config = dict(
    num_hidden_layers=18,
    num_attention_heads=4,
    intermediate_size=1536,
    norm_eps=1e-05,
    rope_theta=10000.0,
    qk_norm=False,
    learning_rate=0.0178,
    max_grad_norm=2.0,
    decay_fraction=0.53,
    decay_shape='linear',
    train_tokens=585400000,
)
MLP neurons of a small language model. Each row is named by its layer, matrix (up: input weights; down: output weights) and neuron, and shows model dimensions 32-159. Each number is 128 + 24 x the weight over its row's rms, rounded and kept within 0 to 255.
After each neuron's rows, "fires on" lists the tokens most often at its 100 highest values on Wikipedia text that the model never trained on.

L7.up610 [122 169 131 118 116 138 173  84 138 120 126 136 106 120 113 132 128 162 143 150 156 119 101 158 116 159 130 115 133 104 120 116 142 171 127 101 101 110 110 124 169 124 104 124  95 163  92  80 161 156 151 151 118 106 178 142 161 131 125 161 103 117 122 169 147 110 160 168 107 130 123 116 113 134 120 160  75 175 127 117 119 106 106  85  81 126 160 156 164 104 166 126 135 137 146  69 118 130 135 112 143 144 109 125 115 132 131 104 108 128 125 130 122 126 114 128 120 167 137 150 116 138 141 146 152 150 158 118]
L7.down610 [128 166 143 103 119 115 112 131 156 113 113 120 107 165 109  99  98 100 119 147 136 158 136  88 122  89 138 139 135 123 147 170  86 119 136 149 130  70 139 124 139 130 167 158 111 112 159 123 140 135  88  83 146 151 138 179 148 121 139 140 138 123 148 165 141 140 126 176 147 123 126 118 119 109 122 120 119 108 145 151 137 110 114 160 130 121 133 104 130 139 153 163 145 174  93 130 103 157 138 124 140  78 119  98 149 145 127 143 135 142  92 125 136 124 101 156 125 126 132 109  88 142 109  84 124 159 171 120]
fires on: " has", " had", " have", "r", " Tr"

L14.up697 [129 146 117 117 115 114 136  82 158 129 133 120 116 157 139 176 128 116 134 115 130  85  90 162 165  95 107 130 182  98 144  72 108 162 159 110 150 164 127 125 125 114 111 101 143 146  90  83 126 136 100 132 131 150 151 158 117 133 123 188 147 159 129 129 142 119 106 192 123 117 107 142 132 103 112 134 144 128 114 122 141 113 158  99 152 132 124 132 113 142 101 108 101 125 166 131 139 102 122 116  92 112 136 156 116 130 127 155 149 135 119 107  91 115 138 142 144 129 109 152 115 114 144 132  87 171 165  88]
L14.down697 [161 128 108 147 136 179 110 136 149  93 144 128 143 118 107 110 161 154 116 123 109 156 145 168  97 135 107 117 171 147 105 139 140  88 160 130 159 126 141 122 121 139 142 136 160 155 104 134 120  89 199 135  93 135 126 130 143  93 113 155 170 116 128 130 103 111 139  45 139 112 123  90 105 176 167 123 152 122 119 111 155 167  93 135  85 132 123 138 155  99 121 146 119 147 114 150  92 169 117 118 131 134 136 206 128 115 149 125 106  91 156 140 134 108 129 179 142 121 128  88 116 131 130 100 169 119 118 117]
fires on: "-", "–", "h", " ", " In"

L2.up1303 [125 123 109 127 161  90 132 111 106 100 114  86 139 106 149  99 130  71 131  89 157 159 141 146  88 109 128 141 118  96 126 150 126 114 151 131 139 162 137 116 101 112 150 123 132 101 172 133 100 135 104 159 100 125 117 148 154 129 144 130  99 141 179 147  65 121 126 126  71 137 103 152 121  97 122 142 146 140 144  90 181 140 117 104 125 134 104 113 127  95 102 143 113  85 103 129 134 150 113 105 145 109 137 131  88 127 136 151 165 153 163 111 137 148 117  98 139 154 162 141 129 121  82 133 132 166 179 146]
L2.down1303 [114 135 126 146 107 175 116  91 164  83 155 145 117 165 147 107 122 147 128 112 132 106 173 112 146 116 109 158 141 120 104 131 120 105 157 139 130 114 117 155  96 134 166 145  84 126 108 146 152 124 115 140 145  90 116 116 110 138 136 125 154  79  93 131 101  94 148 146 140 109 132  98 150 167 130 114 135 139  85 163 159 168 105 175 104 127 183 149 128 115 114 148 142 148 109 210 133 150  88 164 109 145 110 125 126 113  84 117 109  56 109 124 115 153  99 109 124 136 140 152 164 130 131 142 126 106 120 113]
fires on: " of", "b", " /", "it", "ort", ":"

L2.up429 [116 163 130 142 124 136 151 119 113 131 123 112 123 114  83 109 167  69 103 105 131 130 103 146 144 142  89 140 126 110 111 141  90 120 131  90 128 119 127 121  90 122 163 167 129 132 131 144 145 157 129 116 132  90 111 108 121 156 141 126 152  98 121 166 117 145 105  99 119 110 126  94 115  92 133 137 157 138 110 113 128 132 119  77 130 161  89 137  77 151 131 125 119 152 173 106 117 133  89 176 133 143 120 105 170 133 140 134 115 148 168  92 141 131 144 147 132 106 137 110 103 139  97 135 129 115 141  92]
L2.down429 [147  82 117 104 111 112 141 133 177  86 124 125 168 129 160 134  82 163 157 152 144 111 116 118 159 138 100  93 136 164 129 165 148 156  96 144 141 110  77 142 151 149 128 127 169  94 131  84 169 117 130 145 133 116 175 160  72 100 179 138 155 139 129 100 118 149 143 135 121 103 128 173 129 161 163 157 116  93 133 132 140 112 135 152 123 116 134 151 122 137 128 164 114 136 124  96 155 144 155 162 134 102 144 154 150 130 105 152 150 106 125  88 148 139 119 156 146 116 148 153 159 128 158 137 112 116 138 113]
fires on: ":", ".", "at", "ud", "ul", "ason"

L7.up1403 [135  85 122 137 111 104 103 150  76 135 123  87  97  78 101 135 141 152 112 125 162 159 143 123 119 103 153 126 117 181 121 157 113  86  92 188 111 140 160 115  99 154 130  78 112  95 162 123 138 129 111 143 132 104 121 120 138  57 161 120 123 105 120 115 126 134 124  86 139 156 152 160 154 106 124 146 154 152 173 108 126 138 130 128 164 117 109 137 143 151  75 132 103 130 144 169  97 117 107 139 134 127 142 121  92 105  71 145 160 135 100 129 156  85 137 145 148 139 111 159 168  84 116 103 130 117 150  98]
L7.down1403 [169 130 109 123 167  98 160 158 135 131 170 149 141 123 167 128 104 111 106 119 102 130 140 132  82 134 138 137 141 148 153 118 136 126 152 127 102 114 101 140 144 133  91 160 114 139  86 158  92 112 158 148  99 133 133 113 129 146 114 122 127 128 121 132 147 137 141 150 170 104 146 120 116 140 126 128 137 148 132 101 135 132  78 131 151 155  92 162 137 110 145 144 162 150  91 145  90 127 139  96 122 137 130  97 103 177 183 157 174 181 113 117 114 152 129 123 122 125 196 139 126 132 175 170 178  94 123 121]
fires on: " rest", "est", " million", "b", "000", "8"

L15.up1184 [137 140 115 136 142  92 132 118 145 118 118 135  66 106 101 168 189 120  97 123 121 108 129 125 143 114 145 162 144 173 162 126 106 124 165  94 133 108 104 146 155 105 125 138 144 161 120 140 174 141 118 136  92 124  98 109 117 155 129 158 142 114 147 140 150 107 129 140 179 127 140  81 139 178 131 125  95 149 119 110 111 113 118 133 127 136 134  79 156 116 107 125 125 111 161 129  97  94 125 121 135 100 138 155 118 101 162 183 157 128 147 121 140 161 129  94 110 182 152 105 104 159 150 151 128  83 149  99]
L15.down1184 [142 116 117  98 116 141  90 140 110 105 173 121 113 174 116 133 135  92 195 140 162 119 113  97 143 113 108 130 190 112  98 119 128  87 136 143 140 171  86 134 153  87 143 118 121  97 125 123 118 162 111 122 125 133 168 110 142 127 148 128 128 144 133 156 143 108 143 150 134 153 143 162 123 142 146 133 136 137 174 138  62 140 121 106 120 139 122  63 133  87 118 109 139 126 152 107 123 162 121 109 103 137 136  98 149 104 124 107 122  61 108 116 162 122 130 147 102 141  82 127 141 143  97  80 105 139 164 147]
fires on: " re", " Le", " appro", " te", "re", " le"

L2.up745 [ 74 154  85  81 104 124 114 108 170 138 217 148 126 107 144 113  83 135 123 165 101 132 137 134 135 118 144 149 126 118  99 160 119 129 124 134 122  90 110  90 138 112 127  77 163 101 111 169 135 129 143 143 111 113 111 109 114 169 137 131  98 113 131 118 113 116 114 123 154  89 132  98 126 127  99 115 111 141 115 109 106 116  98 132 132 119 161 199 164 133 189 126 169 128 168 132 113 124 119 152 143 155 202  79 131 110 172 123 128 137 138 143  79 122 155 132 123  82 141 155 111 108 103 130  96 144 130  87]
L2.down745 [115 100 165 160 150 147 113 153 141 111 115  82 121 120 101 142 113 124 154 114 123  81 112  98 131 139 100 163 142 109 114 130 112 135  97 143 110 129 129 117  85 119 146 134 104 159 147  75 148 151 145 117 163 147 114 158 168 119 148 123 122 128 103 134 128 113 143 156 122 144 114 120 149 179  96 100 164 145 100 125 189 191 148 159 154 117 128  69 131 160  97 128 100 154 112  95 132 121 132 140 104 105 112  95 140 155 137 136 100  99 116 116 151 122 106 146 169 149 120 139 165 146 139 125 141 117 127 128]
fires on: "R", "t", "ul", "e", "d", "p"

L2.up375 [144  89 128 164 119 142 106 119 115 160 123 124 147 156 112 137 103 127 100 111 141 128 161 122 137 141 163  98 102 107 105  95 121 127 134 121 118 107 122 160 113  77 150 116 145  90 109 122 105 167 113  83 145 112 145 106  91 130 140 110 187 127 131 125 120 113  89 139 118 129 105 130 121  93 150  90 157 132 138 125 117 170 140 114 147 142 182 101 137 131 130 134 126 142 170 159 144 130 132 107 101 132 118 171 104 144 119  62 148 144 131  96 128  87 105 168 136 122 146 161 122 133 166  63 131 194 119 141]
L2.down375 [ 89  94 114 128 145 130 112 154 101  94 145  96 181 116 114 135 154 166 136  82 113 197 132 102 141  93 133 122 115 150 166 120 163 129 129 142  90 111  86 111 158 160 138 114  93 126 111 100 140 152 179 128 127 145 142 135 135  90 116  85 155 115 130 117 109  77 125 138 120 120 140 136 128 107 112 130 120 128 121 130 128 164  96 144 145 117 107 151 153 153 124 135 132 130 119 149  79 114 128 144 137 110 119 112 138 118 110 189  90 111 128 124 169 119 164 138 136 131 114 117 153 139 134 122 116 121 111 152]
fires on: "or", "er", "her", "al", "resident", "oy"

L15.up1166 [ 92 161 149  86 132 125 103 104 152 119 129  92 108 126 109 140 121 111 113  89 138 112 135 126 126 137 118  94 117 150 122  81 144 172 139 109 108 115 143 114 145 105 147 132 103 128 170  89 108 120 118 146 118 176 110 124 157 136 122 175 140 185 127 109 130 118 162 170 124 108 129 173 152 132 138  85 123 151 154 149 100 140 182 126 124 119  94 127 119 153 110 109 190 138 124 156 121 108 163 104 111  83 147 113 107 115 131 104 128 144 127 132 121 120 152 124 119 135  95  92 149 144 123 139 109 105 118 113]
L15.down1166 [113 141 115 105 164 129 164 134 112 125 144 119 157 115 120 127 143 131 107 102 123 134 127 126 153 107 125 145 160 120 133 132 140 157 117 125 144 155 124 136  67 138 156 168 130 115 169 131 128  99 131 100 179 110 140 143 111  94 115 144 114  97 158 117  79 128 122 166 135 136 143 163 129 160  96 162 128 141 105 134 116 148 182 144 101 114  98 116 134 164 131  84 109 104 109 141 140 138  85 124  51 119 155 139 152 140 113 125 137 159 153 130  92 120 133 150 138  94  98 147 120 110 134 151 100 153 165 142]
fires on: " \"", " ", " Mc", " more", "/", "-"

L2.up1503 [148 109 103 109 107 119 130 141 135 114 161 106 142 144 131 158 121 120 129 138 119 130 117  66 130 114 132 115  93 148  88 130 114 151 137 136 129 115 157 133 119 149 135 158 104 146  86 121 164 106 152 152  99  92 170 162 143  95 131  57 135 105 100 126 116  90 133 163 100 135 128  92 109 117 167 102 148 139 161  96  87 143 108 117 141 137 159  81 171 136 112 127  90 144 134 135 163 142  86 132 144 123  80 135 138 146  98  88 139 115 146 127 162 127 108 155 119  75 124 125 107 119 132 120 126 126  92 117]
L2.down1503 [ 90 121 188 132 145 157  96 110  88 120 155 121 135 111 115 142  98 163  93 134 103 129 160 159 158 142 110  86 168 152 104 137 127 131 134 162 105 106  88 112 130 132 100 138 105  75 131 121 102 136 119 109 143 128  99 127 147 153 116 137 147 129 118 147 151 140 111 145  83  97 120 130 148 102 154 116 130 113 158 141 117 139 142 156 111 167  81  92 149 127 101 142 118 139  97  94 128  71 129 151 101 133 148 116 157 142 104 145 135 179  97 152 134 128 117  93 103 107 177 153  95 187 138 121 188 147 122 133]
fires on: "ers", "ren", "er", "al", "riend", "ther"

L7.up284 [103 134 113 137 132  71 167 160 159 161  74 121 137 151 116 152 111 146 116 154 110 115 114 147 138 107 136 111 121  90 110 173 150 163 151 118 115 122 138 124 114 123 137 138 111 153 143 102 153 119 140  61 128 102 153 148 119 114 142 140 106 163 128 146 147  93 146 124 117 104 129  85 128 164 140  93 110 136 158 103 119 136 131 102  96 131 194 157 156 124 118 160 149 147 143 109 115 112 123 131 165 120 109  91 141 116 103 121 145  83 159 128  53 110 119 145 126 193 158 105 108 145 115 113 166  90 134 110]
L7.down284 [105 131 133 175 150 152 143 129 128  60 180 123 131 129 144 104 117 124 123  87 129 136 128 145 115 124 131 174 113 111 109 120  88 145 179 133 143 121 133  87 114 111 147 153 148 118 107 140 117  89 137 120 138 105 152 124 121 142 113 139 123 158 142 155 134 160 127  74 137 105 169  96 100 135 156 127 124  86 156 171 178 154 139 114 133 125 118  82 140 157 140 123  98 150 158 121 104  96 121  88 138 164 129 116 195 164 138 145 115 107 117  96 121 127 126 142 182 160 121 120 125 122 139  60 113 146 152 119]
fires on: " b", "on", "\n", " has", " had", " |"

L2.up908 [129 112 122 101 141  66 158 120 148 114  88 120 134 137 133 113 167 151 113 106 149 161 125 154 124 134 164 156 104  89 148 118 127 120 119 124 128 163 142 112 157 123 103 155 149 138 136 155 118 155 152 144 110 150 113 115  93 173 123  79 120 125 113 149 153 110 132  88 160 156 103  98  94  97  90 127 136 113 133 114 155 133 160 121 116 134 173 187 156 122 137 122  88 124 157 116 150 135 149 134 173 158  86 139 138 137 103 117 117 142 103 110 142 138 128 112 157 129 155 121 184 129 138 137 170 113 112 142]
L2.down908 [152  79 112 171 118  79 159 111 130 124 137 129 150 115 159 115 130 153 133 133 131 157 151 150  94 112 132 125 135 179 119 124 133 123 102  99 122 117 175 134  83 159 104 100 142 140 176  80 117 113  94  97 131 111 102 181 122 145 169 120 144  74  93 116 105 138 145 107 127 137 104 140 138 129 109 118 132 138  98 126 159 150 103 128 121 133 143 110 108 104 130 153  58  91 154 155 130 144 105 157  95  96 156 126 128 127 125 155 150 124  93 139 111 111 144 115 116 113 104  95 143 136 115 137 154 172 172 102]
fires on: "o", "ist", "ism", "est", "é"

L2.up326 [143 153  73 129 158 111 118  92 131  91 136  88 112 124 147 130 141 130 110 138 114 135  93  93 137  88 105 125  95 185 137 135 145 101 112 181 139 124  82 129 131 106 144 171  92 157 140 127 163 162 134 145 136  82 106 142 163 104 140 143 124 130 148 104 123 108 114 128 140 177 145 146 154  96 151 105 188 127 187 100 156 129 123 103  95 112 122 157 133 114 123 112 118 140 122 142 132 147  49  90 110 147 137 137 109 118  96 131 153 191 111 192 131 164 118 132 126  60 135 126 110  92 131 129 143 100 135 143]
L2.down326 [105 158 152 154 152 130  88 122 124 129 133 126 143 121 116 118  89 123 145  86 105 142 160 128 154 113 155 143 134 127 106  86 135 149 121 126 120 138 108 140 112 129 117  68 126  85 152 124 146  78 118 134 159  92 166 119  74  78 132 136 129 134  99 131 120  79 174 151 145 123 118 157 143 154 138 133  95 128 123 115 155 133 118 106 146 175  81 143 160 170 110 125  98 132 103 131 101 133 149 144 141 128  81 184  93 116 172 138 143 106 122 105 102 114 106 140 102 151 157  87 153 186  94 131 131 135 138  94]
fires on: " of", "est", "st", "b", "it"

L2.up1096 [158 128 117 108 145 140 123 107 188 103 133 120 160 159 157 114 141 169 139 189 133 120 138 143 159 137 146  78 120 150  98 142 113 108 129 141 131 151 120 120 111 115 163 145 168  84 146 113 104 139 186 166 154 136 147 130 120 137  94 137 151 102 120 106 121 167 167 131 159 113 102 114 135 134 150 128 132 105 143  99  92 140 148 142 118 128 130 145 121 118 172 119 101 124 162 133  56 157 127 128 116 160 171 124 138  96 112 142  95 115 143  96 116 120  99 131 137 164 142 150 130 115 135 159 118 136 117  90]
L2.down1096 [115 153 122 133 137 131 118 162  87 118 106 120 137 124 103 100 128 147 136 158 152 106 167  90 145 131 139 132 111 115 105  97 134  97 141 154 158 120 154 108 132  98 140 137  93 131 149 134 115  97  98 123 129 121 123 112  98 122 138 107 125 128 144 150 112 102 127 118 103 107 129 115 119 161  93 139 138 149 164 122 142 122 114 123 144 143 159  83 132 118 130 112 129 124  62 128 150 111 119 122  95 112  85 134 112 110 161 129 158  77 121 130 148 126 144 110 166  97 168 142 169 136 119 152 144 151 175 116]
fires on: "e", "p", "ed", "ers", "f"

L2.up115 [146 165 120 143 110 128  94 144 118 149 107 120 102 140 144 118 160 115 126 106 115  95 163 139 103 153 184 109 119 121 167 151 113 154  95 111 156 137 115  99 109 110 127 127 139 183 136  83 116 128 171 151 164 135 147  75 123 170 134 117 102 119 171 120 100 126 164 127 142 133 159 105  89 129 103 135 129 171 146 122 153 102 111 106  93 136 107 167 151 125 159 161 130 107 132 144 123 152 149  78  94 114 105 106 126 106 125  95 119 115 127 128 162 116 131  90  98 155 124 144  84 138 153 205 165 155 111 153]
L2.down115 [138 141 139 181 114 119 131 101 102 114 160 131 133 119 123 122 165 124 101 106 108 137  83 145 140 121  96 144 161 169 122 130 115 105 122 130 104 133 170  93 127 147 155 121 138 126 161  82 141 161 148 133 133 117 132 169  96  97 136 132 115 148 104 155 132 158 114  96 147 103 142 115 156 114 153 137 142 134  99 128 172 141 126 120  79 174 154 103 144  80 101 166  84 108 126 131 157 150  96 130 107 118  95 165 141 106 121 129 116 126 137 137 155 146 128 139 155 129 105 129 131 106  95 134 116 127 160 106]
fires on: "e", "ed", "z", "es"

L15.up803 [159 146 140 158 134 112 107 163 121 146 126 116  99 145 125 183 118 180 134  97 168  95 121 145  97 123 124 124 134 124 145 126  98 124 156 144 109 116 108 178 150 127 142  93 112 138 119  83 186 135 124 135 105 134 145 122 148 142 124 160 139 145 107  95 127  59 151 126 154 137 108 126 105  95 139 114  87 133 154 138 124 117 152  82 139 133  99 136 116 115 108 135 164 134 149 135 100 169 179 101 174 115 144  82  57 110 103  95 105  93 139 143 122 151 147 145 100 156 134 159 139 121 133 174 121 139 122 117]
L15.down803 [134 155  98 113 116 146  87  83 179 158 129 172 135 139 120 170 150 140 138 139  96 111 130  80 115  93 144 124  97 170 121 135 146 123 146 105 112 129 158 126 128 117 144 123 171  86 114 125 128 135  87 163 117 177 114 137 172 120 128 110 110 131  96  94 147 105 147 141 138 128 178  94 137 138 129 137 111 119 103  78 203 169 138 142 117 131 158 139 130 163 140 125 118 120 122 165  86 107 105 168 157 140 126 121 110 129 126 139 125  78  89 148 118 136 105 167 113 129 109 140 158 115  91 133 129 142 133 146]
fires on: " \"", " un", " inter", "-", " re", "ers"

L14.up969 [132 153 130  77 144  62 132 132 129  97 133 114 132 146 127 152  80 170 121  84 149 103 112 130 118 133 138  76 156 127 146  90 104 111 140  82 120 127 128 127 130 161  95 123 136 142 164 123 126 135 104 158 169 153 128 140 186 147 154 114 166 143 132 120 132 100 173 114 119  92 151 151 100 118 112 217 117 126 125 137 126 143 170 111 109 148 131 122 160 115 123 122 119 126 110 154 152 152 159 123 143 141 159 133  94 150 136 136  84 127 132 131 128 134 124 129 132 122 167 109 159 130 154 131 116 127 147 130]
L14.down969 [124 152 107 134 180 136 129 134 131 115 143 143 114  97  79 130 121 106 127 149 106 115 174 158 153 135 133 149  99 105 176  93 133 150 137 123 146  92 131 146 111 148 140 158 144  76  87 122 110  89 148  89 108 138 126 140 101  84 101 155  98 121 119 137 163 111 133 134  91 100 114 137 110 171 131  94 130  96 137  86 124  98 138 130 160 107 142 135 156 137 124 142 142 154 127 106 119 148 168 123 103  75 138 125 142 150  85 150 149 114 158 118 108 109 107  89 161 126  76 131 140 118  89 162 138 182 152 114]
fires on: "-", " \"", " (", "–", " of", ":"

L14.up1465 [177 166 107 140 182 123 127 131 107 177 130  82 114  65 143 139 171 145 111 133  95 156 117 135 144 154 116 191 135 133 180  88 117 116 122 107  71 137 141 100 106 115 146  99 117 149 152 126 115 123 138 152 111 117 127 104  89 119 153 128  99 115 132 154 126  75 100 136 120 146 102 120 109 127 125 146 123 103 124 122  81 132 138 126 127 124  95  85 148 159 113  99  97 135 149 121 164  90  68 144 101 155 136 118 155 152 132 153 180  81 135 112 112 131 181 152 152 163 122 120 124 173  95 161 150 107 134 144]
L14.down1465 [100 192 111 106 182  93 107 155 114 133 104 125 152  88 148  92 109 139  96 157 162 124 115 103 139 145 114 182 129 146 104  99 129  87 133 165 162  97 155 145 168 115 120  99 153 127 197  99 124 124  94 102 116 145 130  87 166 112 121  91 161  98 142 111 100 111 113 102 129  90 121  99 135 146 133 153 132  93 166 147  74 128 145 131 140 130 155 116 128 154 118 131  65  75 140 136 110 134 107 115 109 160 153 119 143 167 152 123 147 143 133 155 110 118 106 128 120 149 130  96 132 156  97 124 109 132 137 100]
fires on: " g", " Gre", "re", " te", " se", "ine"

L2.up549 [137 114 137 108 151 147 108  81 174 105 106 118 126 201 159 146 149 110 129 155 112 115 164 126 130 132 153 130 161  89 129 149 102 126 129 132 112 152  89 106  87 114 155 116 153 128 158 164 115 113 151 124 130 113 113 137 120 118 105 136 134  81 176 121 113 137 125 178 161 146 150 156 105 133 115 157 116 124 165  84 132 150 137 112 116 120 110 122 138 181 126 118  99 110 113  94 139 128 137  93 106 118 126  93  97  85 109 136 113 141 121 131  77 135 120 112  71 121 122 104 112 149 169 141 133 162  77  92]
L2.down549 [130 119 142 149 136 102 142 128 170 140 155 161 133 116 132 113 157 179 143 105  96 153 137 137 125 134  92 131 138 163  93 181 130 111 161 122 141  82 140  86 153 114  87 167 121 170 127 130 124 102  88 142 162 120 126 151 167 136 103 136  82  99 137 108 116 141 129 112 146 146 130 175 114 109 117 103 146  77 119 148 155 163 110 127 127 144  98 114 118 159 118 148 138 150 120 139 120 118 157 125 132 105 153  89 156 143 118  89 127  72 147  95 130 117 124 167 152 138 154 154 137 126  91  95 156 130 167 149]
fires on: "e", "ed", "re", "es", " ed", "ced"

L2.up698 [159  92 134 111 150 133 142 116 121  84  97  86 103 104 148 161 105 123 108 142 121 104 141 105 131 102 105 149 119 142 144 122 123 110 118 135 155 108 111 117 120 104 131 118 143  90 119 109 121 124 158 110 126  98 130 117 156 106 147 136  83 154 141 156 115 128 147 137 129 125 162 118 127 131 142 145 102 168 152 115 149 108 139 121 101 112 109 111 102 111 159 151 172 113 100 154  92 125 113 101 130 117  95 153 124 125 172 109 147 105 160 118 118 145 140 121 136 178 115 133 123 124 122 138 160 151 165 137]
L2.down698 [127 132  78 166 121 104 153 125 111 118  74 137 134 166 124 113 143 167 106 137 104 155 123 113  88 160 116 138  88  90 137 124 141  99 144  67 104 114 123 104  84 105 153  99 127  85 140 137  80 147 119 127 104 138 125  85 128 112 156 130 148 120 114 168 122 130 132 128 144 108 129  87 172 128 152  98 138 133 169 116 183 123 153 134 121 116 115 194 129 133 173 160 138 119 125 126 123  96 120 100 141 119 138 133 137 142  94 112 150 127 106 151  98 126 184  90  98 134 163 153 122 125 131 140 124 141 130 137]
fires on: "av", "it", "b", "ant", "g", "k"

L2.up868 [ 95  93 154 116 146 163  94 149 173 139 183  90 142 146 138 111 156 139 173 129 130 130 153 116 125 125  91 140  97 109 122 121 186 115 105  73 130 153 144 155  76 100 120  99 120 125 138 123 110 123 135 133 126 157 119 127 170 127  85 125 167 141 123 140 133 116 112 157 109 125 141 139 116  99 118 122 120  66 117 160 111 167 148  74  83 120 165 127 108 131 159 139 129 114 173 103 105 142 148 151 100 116 111 144 120 125 115 125  85  68 136  74 150  84 125 127 112 198 133 133 143 146  89 132 112 141 107 129]
L2.down868 [125 114 140 174 114 134 143 117 132 100 142  68 123 157 144 134 112 122 134 118 137  79 138 152 145 114 119 149 134 126 124 156 140 147 149 171  76  99 106  96 115  97 124 125 155 197 167 128 131 166 121 162 108 155  81 122  85 141 124 107 124 145 144 141 101 100  98 130 131 124 127 107 129 172 104  97 109 154 153 142 199 152 167 210 148 143 143 121 149 139 124 141  84 137 111 148 113 158  78 115  64 111 140 122 106 129 105 129 128  81 111 128 143 122 151 121 132 155 142 119 102 114 134 153  94  99 118 127]
fires on: "er", "ed", " also", "ist", "e"

L14.up712 [ 99 116  94 108 122 162 105 112 114 145 158 163 163 154 163 112 126 131  98 146  96 124 113 116 140 145 161 163 145 108 158 117 130 105 115 126 116 137 135 115 141 127 146 106 170 134 159 111 136  97 117  89 149 145 140 168 142 108 154 152 148 101 138 153 103 129  84 132 128 131 111 131 125  85 124 124 120 171 106 169 110  95 135 159 113 175 139 121  89  95  73 115 102 139 144 131 151 148 149 139 136 116 150 113  75 120 102 165 140 162 157 126 129  88 127 128 141 136 116 134 157  97 116 128 127 149 127 122]
L14.down712 [122 154 135  94 138 152 149 125 143 160 136  96 116 114 141 179 125 119 126 173 116  96 138 159 161 101 124 134 108 168 144 179 114 125 141 115  77 162  79 124 118 158 124 134 136 156 106 127 117 134 152 123 104 116  97 106 122 115 138 109 112 143 113  53 134  96 139 142 130  99 112 120 137 129 163 108  97 141 128 144 151  92  79 133 132 123 113 120 113 128 132 157 149  88 146 142 132 100 104 125 106 135 118 134 124 128 148  84 171 124 118 178 133 120 137 120 128 133 116 133 107 147 103 156 151  99 134  82]
fires on: " pro", " g", " Sc", " G", " Pro", " sc"

L15.up37 [ 98 117 112 167 110 160  93 120 169 142 133 135 127 135 132  91 167 153 111 183 123 111 117  81 116 121 157 173 136 127 120 118 128 150 109 104  76 150 105 133 122  80 141 103 164 128 147 135 138 143 111 111 155 150 145 143 108 138 156 175 112 140 118 121 140 149 152 136 100 115 143  88 147  97 107 169 155 128 136 155 149 119 113  78 132 177 156 110  98 127 146 107 127 182 125 108 115 102 175 135 107 144 162 134 139 110 134 144 140 155 110 101 170 130 117  93  86  99 138  90 116 190 146 160 112 122 144 132]
L15.down37 [163 130  90 149 166 147 153 131 128 128 147 119  95 124 132 176 122 143 143 109  59  90 172 111 154 145 149 136 125 139  87 144 138 114 116  81 117 105 152 122 119 179 134 137 125 170 142 104 118 141 117 142 129 119 137 114 171 163 113 106 131 136 114 124  75  91  92 156 122 128 122 137 113 128 136 105 140 120 119 159 161 126 159 171 114 138 101 150 127 138 113 114 148 113 122 120 124 133 135 118  59  97 134 143 148 140  50 110 131 143  83 147 128 102 111 135 134 169 149 144 116 112 142 130 148 141 174  84]
fires on: " un", " a", " pro", " under", "ie", " Pro"

L2.up1156 [127 142  90 140 141 111 132 157 126 134 111 114 142 167 159 135 165 153 134 120 155 167 139 134 121 136 156  96 132 149 114 113 135 152 134  95  86 119 128 108 103 160  87  68 150 155 183 155 133  83 150 136 171 143 153 127 148 115 156 128 124 174 162  84  95 110 154 148 154 119 144 121 135 124 173 146 123 113 121 128 140 106 138 133  93 116 148 127 102 144 121 116 131 163 151 137 131  94  81 135 129 117  97 132 154 122 123 144 142 118 193 135  64  92 119 116  87 138 173 138 149 129 134 133 116 130 137 136]
L2.down1156 [120 125 136 112 134  99 126  98 102 147 140 134 110 153 128 108 117 121 113 175 146 144 132  84 104  92 102 132  99 147 149 156  89 141 118 105 120  81 138 118 136 118 108 126 107 106 107 148 152 150 100 143 120 138 159 132  97 146 124  83 120 186 188 135 141 159 157 118 147 154 111  97 113 108 143 161 117 133 107 168 109 128 103 127 163 163 108  93 125 137 130 147 125 134 111 140  94 113  98 147 160 148 109 115 122 113 171 138 127 174 103 127  60 117 122 143 134 110 108 114 109 112 167 125 126 109 157 109]
fires on: "ent", "ab", "ic", "k", "d"

L7.up1205 [165 120 146 206 123 176 153 167 100  96 141 148 143 109 100 145 125 126 119 133 122 123 106 119  65 110 130  99 151 110  91 129 157 125 114 113 200 120 120 133 101 130 134 173 162  99  93 107 151 142 114 127 102 123 110 124 131 154 126 104 138 114 145 128 129  96 133 113  69 159 153 120 129 101 140 185 203  95 130 106 139 169 110 134 117 144  96 106 126 171 132 125 100 143  97 152 131 131 106 134 136 128 126 127 165 144 144 126 134 143  96 116 120 158 124 116  83 118  88 168  98 106 121  98 156 101 133 104]
L7.down1205 [122 155 117 128 140 117 118 112  88 119 162 174 120 125 166 113 133 160 128 135  98 148 165 129 108 181 118 119 111 185 123 104 132 202 184 144 180 124  80 129 133  85 108  87 118 157 132 116 155 104  96 113 115 103 152 179 109 115 139 144  92 129 130 126  91 152  97 109 117 109 156 165 166 140 165  72  99 155 142 130  98  96 107 161 121 144 132 123 109 107 108 165 140  99 129 133 114 158 149 170 154 127 119 142 107  89 136 141 131  90 147 137 126 131 111 129 137 120 121 110 134 106 117 112 116 151 119 187]
fires on: ":", "en", "ud", "ens", "',"